config = dict(
    num_attention_heads=4,
    head_dim=64,
    intermediate_size=448,
    positions='rope',
    rope_theta=1730.0,
    qk_norm=False,
    init_std_o=0.0,
    lr_mult_o=2.0,
    schedule='wsd',
    train_tokens=1027000000,
)
MLP neurons of a small language model. Each row is named by its layer, matrix (gate and up: input weights) and neuron, and shows model dimensions 192-287. Each number is 200 + 40 x the weight over its row's rms, rounded and kept within 0 to 999. A neuron's up and down rows have the sign that makes its largest values positive.
A block is one neuron, or neurons of one layer that tend to fire together. Before each block is what it responds to, as a language model described it from the Wikipedia text at the highest values.

Description: Relation nouns after possessives
L3.gate8,133,182,209,166,172,191,178,156,306,198,200,141,193,292,236,150,198,286,258,232,136,126,214,144,152,164,215,259,153,140,159,203,209,184,168,239,202,228,147,144,190,250,259,138,192,188,181,196,186,210,137,253,270,271,203,238,159,160,224,171,212,269,196,224,188,202,242,204,290,179,190,227,167,211,194,180,192,266,227,202,222,202,253,240,256,204,224,199,190,235,119,245,250,221,197,170
L3.up8,222,211,230,195,264,209,208,152,275,207,202,154,219,169,286,85,148,209,237,254,203,185,198,188,183,154,193,228,272,235,192,108,203,186,214,171,171,214,233,192,188,191,220,215,224,156,216,186,200,294,207,285,228,191,238,201,172,203,139,206,140,223,265,214,211,237,180,187,222,228,158,193,155,206,196,257,245,204,187,171,153,213,274,194,235,185,243,143,262,232,169,168,209,223,145,210
L3.gate25,220,183,182,169,195,153,220,233,227,166,257,260,210,229,175,138,232,266,261,240,165,97,176,216,117,208,215,131,196,190,193,203,227,227,213,232,203,201,142,162,211,211,254,205,207,200,157,223,204,292,132,152,228,197,119,189,228,251,204,228,154,171,215,242,217,172,211,250,222,226,211,226,291,183,242,166,221,207,182,166,172,219,232,176,193,251,177,235,248,222,216,165,173,171,196,193
L3.up25,251,222,172,220,228,212,220,209,108,226,132,186,128,265,182,163,228,212,202,262,223,172,194,227,193,269,160,236,216,178,158,192,139,222,256,222,195,226,138,227,141,187,209,238,197,154,156,212,242,201,196,174,243,211,219,195,205,183,196,189,140,202,209,205,174,249,169,124,221,148,174,131,251,193,295,151,194,240,194,223,149,193,150,171,144,174,175,232,197,265,152,224,201,168,194,168
L3.gate60,227,253,179,153,259,210,228,185,253,164,218,161,159,258,160,211,201,232,153,244,204,232,206,153,203,172,188,205,215,208,167,158,146,360,203,212,202,178,189,191,184,233,216,166,188,290,189,159,137,179,109,176,182,233,202,173,103,190,118,258,223,159,238,248,169,240,175,195,190,157,177,162,258,214,215,210,194,218,165,164,140,198,171,195,141,200,292,170,159,88,235,236,204,293,218,148
L3.up60,189,195,164,279,171,292,170,241,198,230,251,113,229,171,120,178,196,176,189,205,152,138,220,180,117,147,245,162,104,194,174,175,195,232,221,124,171,163,234,174,195,152,223,201,264,188,213,171,265,264,166,259,252,161,181,243,258,288,232,180,162,147,264,194,228,151,181,214,206,307,214,160,198,221,232,215,201,212,187,144,139,221,182,286,159,218,209,194,277,212,192,156,199,139,155,174
L3.gate114,266,173,228,178,172,160,175,203,204,155,201,179,276,191,245,237,179,167,181,167,188,197,166,271,207,221,215,283,206,214,217,166,146,180,214,184,164,208,205,170,233,201,202,239,189,210,140,222,139,246,192,240,255,155,210,188,194,236,267,241,245,260,255,272,184,178,244,182,235,227,111,173,207,226,173,172,199,161,192,183,180,270,212,121,282,216,198,216,234,112,223,166,151,224,211,135
L3.up114,205,251,219,244,222,218,116,259,181,247,170,220,239,204,172,234,179,192,214,188,122,186,259,194,245,252,185,246,165,127,208,202,231,210,199,203,141,269,203,213,221,245,251,123,196,162,182,165,130,158,206,208,140,244,166,180,188,176,206,232,164,169,259,216,202,231,292,107,263,235,32,200,209,147,154,192,195,212,241,188,185,178,201,94,203,208,193,130,180,233,256,215,227,209,191,159
L3.gate146,157,289,202,249,210,202,118,144,205,212,182,173,191,223,221,154,131,209,155,225,167,180,146,176,189,227,219,193,243,241,203,120,194,292,212,257,110,219,202,189,235,204,127,131,221,95,182,214,162,243,191,194,132,188,182,149,193,181,164,183,179,134,240,176,213,170,238,106,189,243,178,184,199,171,218,191,199,304,169,175,211,228,182,108,136,178,159,183,178,227,203,98,167,155,215,123
L3.up146,260,176,223,108,184,199,203,144,190,262,214,163,149,222,205,134,203,228,117,258,156,147,198,184,181,233,156,144,155,326,213,150,200,186,133,159,167,215,132,218,217,128,260,168,199,248,209,183,176,232,164,228,146,165,212,106,158,221,171,225,221,250,183,150,189,179,183,255,202,219,134,212,201,193,203,182,181,249,237,267,231,247,164,197,229,136,156,222,302,185,221,229,179,170,185,212
L3.gate243,276,179,225,166,202,181,251,175,251,280,163,171,179,207,195,229,222,222,157,102,285,244,149,147,183,239,240,214,130,256,166,193,226,229,205,192,171,181,180,208,135,164,180,191,213,178,113,154,243,248,226,213,236,183,158,205,254,125,143,192,196,203,134,139,202,192,176,141,230,193,271,235,202,188,259,186,256,131,130,189,223,218,214,197,166,229,173,152,288,193,201,120,149,166,179,197
L3.up243,254,239,233,172,231,225,264,193,218,252,173,165,240,260,268,239,228,185,133,204,239,189,166,225,142,236,196,188,189,250,141,244,182,244,193,129,235,141,242,195,268,114,205,198,245,194,224,124,185,203,228,244,241,229,193,217,166,146,195,198,237,219,210,238,244,208,219,107,179,241,237,266,230,151,177,162,244,201,169,164,163,196,192,248,176,183,248,191,230,172,162,193,194,220,258,189
L3.gate281,252,294,177,201,214,143,218,114,199,203,253,205,211,153,180,215,262,157,205,235,191,228,115,195,172,169,241,189,274,229,178,143,224,266,206,193,139,216,266,212,183,208,197,173,243,139,221,211,166,245,218,244,133,234,208,142,154,169,239,226,186,175,266,166,151,191,154,204,175,163,204,172,237,179,189,190,197,163,199,208,170,175,113,221,317,212,239,190,219,210,177,231,164,203,156,210
L3.up281,238,204,191,136,189,193,268,193,277,184,268,231,194,273,155,223,158,290,219,157,92,192,168,205,275,192,128,192,227,189,205,187,161,151,165,206,228,199,187,188,203,175,230,155,196,103,194,229,203,100,194,207,129,188,205,228,164,134,151,299,153,222,262,196,194,175,178,237,175,219,191,185,137,212,81,254,207,230,146,277,232,189,207,216,198,230,231,254,249,138,172,167,183,169,147,214
L3.gate430,281,204,218,167,268,239,241,184,144,259,185,137,143,135,186,183,215,227,129,159,227,242,200,253,204,257,215,212,242,190,265,181,272,227,285,225,180,216,208,201,205,259,190,224,203,149,133,212,232,202,166,142,175,221,157,186,161,146,103,132,261,249,165,207,221,239,211,182,264,221,195,149,155,185,157,174,174,232,148,194,131,200,148,157,221,238,205,176,249,204,209,227,167,247,217,248
L3.up430,209,222,225,199,226,223,184,198,159,154,175,169,204,222,194,181,159,210,180,194,153,228,195,155,207,210,250,235,211,256,203,205,170,198,236,215,301,196,242,175,190,185,226,238,202,176,144,103,178,214,107,144,216,219,207,141,176,175,207,180,223,183,165,301,227,200,200,168,202,221,175,256,212,221,212,193,181,149,137,225,100,249,162,196,125,203,187,177,227,124,133,212,213,161,179,204

Description: Clause-linking conjunctions after commas
L3.gate20,191,209,233,178,238,196,214,260,229,195,218,161,272,223,211,202,216,267,237,187,211,245,138,186,162,189,181,151,145,100,186,149,166,197,208,213,243,251,241,252,253,280,231,185,207,221,242,202,181,120,165,187,253,217,157,215,257,201,198,207,165,230,117,196,181,164,209,295,182,195,156,147,217,195,207,216,221,256,179,185,195,177,139,132,150,207,221,189,196,261,268,153,177,218,218,258
L3.up20,207,115,213,196,164,203,190,284,246,216,148,189,175,230,221,148,178,194,152,172,178,241,239,177,199,247,184,200,162,276,101,220,137,245,245,146,221,213,183,162,188,266,231,198,184,279,220,176,206,221,336,211,132,177,223,279,199,197,163,185,153,169,190,200,178,199,188,274,225,222,241,191,196,235,230,184,216,145,175,243,130,226,141,134,93,219,203,123,231,233,179,192,212,173,267,179
L3.gate90,179,238,240,161,213,243,174,168,180,211,159,261,206,152,182,204,176,232,271,152,194,278,127,139,220,196,249,240,166,143,196,213,209,270,165,250,196,151,214,168,211,219,227,170,192,261,183,156,124,188,204,174,212,252,212,233,211,191,259,270,176,193,158,183,285,143,265,180,245,182,187,129,251,293,188,204,220,290,208,180,173,154,195,230,232,170,212,273,199,190,176,185,109,272,163,261
L3.up90,297,215,155,180,202,103,270,170,136,268,151,224,165,167,222,158,168,207,212,134,166,235,180,245,113,253,128,179,207,142,250,229,186,195,214,154,156,191,179,265,236,169,116,211,306,255,211,145,243,242,214,250,174,144,175,195,137,177,196,244,296,261,184,191,237,182,261,251,209,163,105,210,214,263,197,213,177,243,230,267,213,180,194,186,174,225,252,230,199,164,194,206,238,266,232,169
L3.gate97,68,247,219,183,144,138,192,119,186,214,125,201,197,159,223,233,210,212,183,177,209,229,194,272,93,267,157,194,176,252,122,172,232,222,213,224,163,277,248,236,162,244,208,208,236,229,169,147,168,210,211,125,201,164,200,172,279,190,175,126,136,176,231,224,236,236,200,224,265,173,194,178,222,168,174,238,258,217,259,176,199,210,236,273,186,170,209,248,141,127,170,177,237,211,160,226
L3.up97,151,161,265,199,261,181,138,212,250,155,142,186,180,190,162,212,288,158,257,118,219,210,251,193,225,159,165,270,235,144,199,187,126,218,238,162,188,174,244,126,173,170,77,148,137,148,186,233,264,155,206,252,163,124,265,237,185,187,192,218,187,243,212,195,160,189,150,169,145,155,238,225,173,102,181,207,213,168,199,168,195,176,237,232,222,179,218,254,177,179,150,178,235,188,142,152
L3.gate126,150,218,114,144,195,206,162,189,256,147,227,227,178,206,224,198,191,229,285,248,244,188,153,259,194,216,201,141,160,206,173,203,178,193,267,147,236,221,167,151,229,130,161,214,194,231,172,143,204,173,209,230,193,184,194,217,221,189,226,236,248,222,223,163,205,169,180,208,198,217,117,194,228,165,156,198,205,228,214,156,230,216,108,216,56,187,128,136,161,218,155,146,234,212,230,244
L3.up126,182,216,293,240,201,219,232,133,212,191,182,232,194,157,220,201,164,245,178,198,153,210,212,198,125,224,182,168,165,198,280,164,229,193,219,206,232,186,187,205,225,187,258,197,156,176,178,180,191,210,175,147,171,214,146,174,239,172,163,256,254,121,180,251,257,224,181,165,220,208,194,255,169,184,164,223,232,186,203,201,169,150,208,200,248,159,212,212,210,234,223,175,231,240,225,229
L3.gate160,196,175,169,253,174,122,220,212,107,230,129,236,124,217,258,194,241,216,167,201,237,183,234,187,221,179,161,127,193,155,102,240,181,161,183,89,132,247,251,171,123,263,212,120,165,274,216,160,202,180,214,206,299,151,216,196,195,275,240,207,204,173,150,175,265,194,168,215,228,178,200,165,189,236,230,114,177,238,217,187,225,125,237,209,196,235,226,194,165,267,272,200,165,235,183,232
L3.up160,148,187,198,225,204,230,194,132,192,187,204,149,202,216,213,238,157,208,223,210,215,188,148,186,273,201,197,252,167,192,191,193,178,185,135,162,159,146,165,231,171,265,257,208,181,197,298,212,231,180,259,236,126,187,226,223,173,286,239,246,195,189,166,229,123,168,181,187,111,151,202,164,276,223,283,250,217,177,195,260,245,158,228,212,151,181,235,261,161,217,199,181,220,290,170,158
L3.gate189,154,184,274,220,203,132,151,171,115,202,222,259,261,193,113,214,170,282,191,63,161,202,163,179,216,231,158,189,190,161,194,193,171,224,155,206,226,151,116,167,130,153,113,227,247,143,223,218,179,243,227,194,198,150,213,209,216,191,228,248,198,222,229,267,169,210,200,168,212,254,188,132,175,233,260,157,207,256,170,204,247,189,199,201,234,216,232,226,170,212,190,166,197,185,144,232
L3.up189,221,163,174,209,246,146,180,155,260,284,203,191,119,175,203,250,213,256,222,216,178,251,175,156,184,181,153,188,230,251,193,216,272,195,158,185,193,249,152,233,225,247,242,261,199,158,189,161,142,251,201,242,195,122,176,220,221,207,260,162,210,185,178,161,201,174,174,189,228,182,230,170,214,301,153,154,199,177,205,256,141,193,247,199,233,209,142,179,206,211,258,215,241,190,131,203
L3.gate259,191,194,212,220,249,198,242,197,187,219,147,238,173,234,234,232,111,218,188,208,235,246,191,254,210,268,220,253,170,168,197,227,116,145,213,177,210,196,261,212,209,265,223,134,212,294,238,196,209,178,216,174,177,229,217,216,223,97,225,171,229,196,210,216,184,189,136,256,244,175,180,190,214,126,191,223,213,184,264,217,265,168,277,267,253,182,201,176,243,182,186,177,186,188,203,225
L3.up259,134,208,266,263,271,228,236,169,218,95,116,171,160,193,173,284,234,276,243,187,242,210,175,159,221,207,267,203,232,227,142,163,248,230,222,246,209,196,251,182,249,229,159,229,237,182,198,211,271,201,154,224,273,176,216,157,212,231,171,200,179,230,195,166,207,194,221,180,220,216,218,263,160,206,203,179,154,231,190,156,249,232,212,254,169,221,236,238,207,182,142,240,146,165,241,190
L3.gate327,265,233,220,172,270,199,194,183,198,227,191,175,184,191,202,226,260,213,307,156,118,180,229,142,201,232,185,213,258,220,187,264,191,273,127,148,233,105,102,230,189,268,203,276,229,257,197,189,211,254,214,180,198,227,164,200,225,214,285,183,235,176,183,190,227,181,244,237,184,242,287,249,250,161,219,277,162,229,215,151,159,246,94,218,184,177,184,254,237,202,241,285,177,216,249,221
L3.up327,213,243,133,193,277,200,249,296,169,241,157,207,244,238,196,139,270,181,260,128,195,242,197,252,207,245,205,183,202,85,242,225,239,302,252,253,185,138,188,143,175,239,199,241,263,161,162,303,206,230,163,226,205,222,238,247,208,202,244,189,238,228,201,165,213,196,185,244,141,214,185,259,176,231,149,156,190,241,160,179,147,239,217,172,243,134,174,192,210,236,238,195,164,218,267,250

Description: Narrative boundary tokens
L5.gate13,142,187,207,171,164,227,250,89,150,147,156,243,226,152,198,168,153,238,184,179,245,251,162,200,175,156,191,176,175,189,168,222,227,183,145,206,172,251,215,214,232,193,201,173,169,202,269,210,198,92,167,266,203,272,166,238,141,192,184,227,158,188,185,190,163,142,123,169,193,169,221,154,192,233,184,247,237,226,143,206,172,186,176,202,191,187,190,189,172,201,231,175,235,224,197,114
L5.up13,152,241,184,197,205,181,266,178,228,111,172,226,136,199,267,199,208,238,292,220,131,180,169,201,193,220,171,229,198,242,256,243,223,212,184,191,259,165,166,271,239,177,229,220,261,124,139,192,207,254,165,182,234,239,209,213,254,216,233,167,221,172,227,191,138,183,141,184,193,161,267,207,161,174,185,175,231,216,191,184,165,190,217,247,197,172,178,145,253,197,225,196,165,127,254,164
L5.gate94,137,159,200,131,136,136,142,238,182,242,161,265,204,225,198,203,193,185,127,212,227,101,136,207,163,222,179,241,97,201,259,227,198,204,175,215,228,199,233,238,222,220,175,154,141,142,164,165,159,218,161,222,249,178,245,246,232,185,155,251,197,318,201,139,250,176,193,173,212,162,174,206,219,260,195,270,174,168,198,191,213,145,196,233,233,174,172,238,195,109,172,147,231,227,245,197
L5.up94,268,196,237,90,252,243,226,254,206,177,121,217,150,205,302,222,164,201,205,238,224,158,185,181,160,301,197,235,278,258,295,176,236,229,183,213,329,240,161,238,168,193,137,207,183,206,190,181,183,177,202,296,109,238,267,181,110,163,146,135,239,231,160,222,239,196,250,176,136,210,206,210,211,217,234,169,213,211,199,205,189,165,156,259,158,280,205,181,220,145,219,239,233,235,235,261
L5.gate187,163,278,177,179,178,202,223,163,184,180,181,214,97,241,251,170,170,139,225,158,198,233,88,167,185,276,219,186,201,184,192,195,211,214,218,233,207,212,196,262,184,264,190,194,244,211,165,227,199,266,206,151,237,184,253,149,124,152,249,236,228,119,195,213,199,203,199,220,217,246,224,193,167,147,229,254,176,235,198,150,247,184,187,212,158,196,215,132,198,196,191,229,184,153,213,158
L5.up187,126,238,133,196,217,163,194,222,140,188,137,202,214,84,252,210,189,188,274,243,193,228,141,232,186,213,201,229,190,229,193,275,204,234,181,203,193,196,167,245,188,239,119,216,261,240,200,247,169,162,145,176,226,204,172,200,160,243,222,173,120,132,224,190,206,186,229,210,238,233,242,180,177,216,275,207,185,126,187,183,230,184,201,145,159,174,162,113,138,206,159,241,205,256,162,235
L5.gate251,211,203,252,225,233,211,264,197,194,223,172,238,257,287,220,226,137,287,196,226,231,133,138,240,143,188,174,146,219,195,131,191,168,258,167,174,185,204,239,276,241,165,171,248,223,166,195,188,201,246,141,173,231,198,138,214,221,206,220,223,174,221,152,214,173,190,196,192,196,219,230,159,221,245,174,108,225,282,240,184,201,226,217,206,147,217,195,226,179,128,263,271,224,251,246,180
L5.up251,175,249,276,279,228,272,162,219,163,200,195,240,244,231,228,240,252,179,237,150,269,213,240,178,183,239,211,245,215,193,192,209,257,175,209,141,140,259,284,174,127,211,178,149,130,107,222,187,209,208,171,215,260,160,254,168,195,154,226,179,223,261,164,213,191,138,165,227,185,179,178,235,230,247,231,254,264,214,136,183,154,238,249,194,224,246,223,185,153,201,194,222,150,235,160,213
L5.gate304,222,183,214,233,234,213,206,132,214,233,168,207,213,213,181,211,181,177,208,233,192,184,191,173,205,268,223,236,147,231,256,175,182,217,256,195,233,122,196,186,228,184,232,184,272,223,259,159,178,131,129,167,248,294,239,247,248,309,257,208,176,146,219,230,175,212,198,172,177,226,209,203,204,143,186,158,191,246,170,222,228,210,185,167,195,193,223,219,203,231,200,168,135,238,175,153
L5.up304,195,178,165,154,217,232,233,200,214,191,236,252,174,191,216,214,176,244,157,188,160,181,178,143,142,203,235,186,155,204,175,231,145,121,200,203,185,163,135,143,188,178,220,248,231,244,164,144,176,194,188,201,190,197,206,188,160,192,166,195,210,114,146,289,197,219,205,188,179,224,213,276,200,215,193,246,198,101,196,156,199,180,155,253,210,258,179,232,261,117,200,208,170,204,221,131
L5.gate338,175,170,230,179,255,160,202,204,132,206,139,225,241,182,180,147,225,211,202,218,89,111,180,137,258,255,225,163,141,197,152,219,232,212,173,182,215,250,166,180,180,302,216,154,242,175,238,161,165,152,124,227,238,142,198,199,204,130,137,162,164,174,212,210,106,151,207,182,211,193,170,134,192,148,170,176,172,207,264,288,155,191,110,135,213,202,185,197,181,204,288,231,189,189,187,127
L5.up338,189,180,241,124,189,171,245,306,207,142,203,240,216,220,152,287,100,243,198,224,227,189,260,189,229,192,202,217,196,218,161,146,174,158,209,231,204,214,219,232,211,216,184,178,237,237,235,165,172,201,269,211,167,224,218,141,197,118,221,201,147,191,228,228,141,206,182,186,171,176,106,140,217,174,203,204,262,202,181,142,220,224,167,197,198,227,315,187,234,194,145,216,201,304,212,151
L5.gate353,247,218,254,166,173,179,231,182,195,124,155,158,133,259,163,146,242,271,220,141,237,210,239,228,135,124,229,130,230,289,77,214,155,249,243,158,160,185,221,164,174,196,174,210,199,205,213,234,185,231,206,212,258,107,170,198,238,217,132,184,160,159,232,239,207,151,149,207,256,199,101,197,218,199,163,178,207,282,209,200,131,224,246,318,174,168,241,190,167,142,137,216,207,106,285,164
L5.up353,217,203,159,222,215,228,145,170,92,167,156,196,200,158,197,136,211,232,174,243,206,146,153,226,159,178,155,281,140,190,181,190,166,212,255,247,181,210,175,240,181,290,164,230,262,220,150,225,204,217,133,210,257,217,159,225,224,272,259,247,189,214,267,193,171,186,180,129,229,235,245,220,220,160,206,183,187,157,221,141,215,167,209,143,239,173,205,151,185,181,146,105,127,255,200,179
L5.gate413,218,191,82,226,246,229,202,190,224,162,242,164,156,174,254,225,160,221,236,241,177,158,240,154,165,164,196,209,133,168,154,244,201,132,231,238,286,185,226,213,260,223,136,195,208,229,222,219,217,175,188,246,240,252,153,207,240,154,198,214,145,209,206,209,197,269,233,213,117,230,181,206,227,224,168,255,201,191,209,200,206,190,165,215,205,169,220,175,243,239,164,264,187,213,176,158
L5.up413,172,198,311,160,269,189,193,233,218,305,168,297,258,182,169,275,245,208,183,275,222,206,166,85,226,216,164,240,106,130,211,194,197,205,255,143,213,186,174,213,174,279,207,261,173,276,139,191,158,174,194,210,205,228,239,193,278,230,190,216,216,132,167,142,231,148,210,196,187,208,245,235,205,262,181,139,255,230,189,218,235,209,184,235,226,223,187,207,147,241,139,177,194,164,225,229

Description: Coordinating conjunction "and"
L4.gate235,194,209,183,203,234,170,234,147,167,252,166,269,176,240,244,186,203,201,172,212,245,185,192,204,202,252,174,199,227,172,140,226,200,224,133,138,256,137,187,180,159,277,183,201,170,289,226,227,220,294,233,155,231,169,148,238,235,153,231,191,176,224,132,197,196,286,154,196,184,238,223,181,233,198,186,123,223,182,222,168,198,287,236,184,259,182,229,139,194,225,201,248,155,202,175,160
L4.up235,237,171,208,141,229,169,205,131,186,208,198,205,201,128,181,220,188,228,204,84,278,172,266,136,303,162,162,135,165,213,210,212,164,156,113,155,221,91,212,237,200,180,167,264,228,233,226,227,126,215,218,168,190,216,213,245,211,222,216,245,183,173,162,140,221,230,53,191,198,198,230,210,177,224,252,179,187,231,214,154,169,231,207,221,184,98,270,155,183,167,194,193,196,224,218,241

Description: People and kin nouns
L4.gate249,178,214,132,226,133,238,280,228,168,243,228,207,185,274,182,223,239,157,179,205,119,244,164,133,227,202,153,90,206,235,122,162,168,230,208,225,144,219,183,261,175,182,217,164,189,149,223,181,187,239,207,199,188,220,188,267,124,172,120,273,170,181,322,196,150,205,220,174,263,157,159,208,208,212,168,175,203,251,149,237,221,200,204,169,174,230,201,179,198,198,227,209,210,172,195,208
L4.up249,216,215,224,164,218,167,245,203,195,163,127,193,199,245,230,134,217,195,157,211,155,221,171,217,250,201,263,241,217,227,168,175,124,254,181,176,141,207,236,132,196,135,138,149,194,181,172,215,199,270,209,269,145,191,147,114,205,153,256,227,117,189,301,228,170,191,244,154,154,211,98,178,207,235,155,229,206,192,158,268,160,156,173,190,178,167,203,202,223,127,204,218,157,202,185,233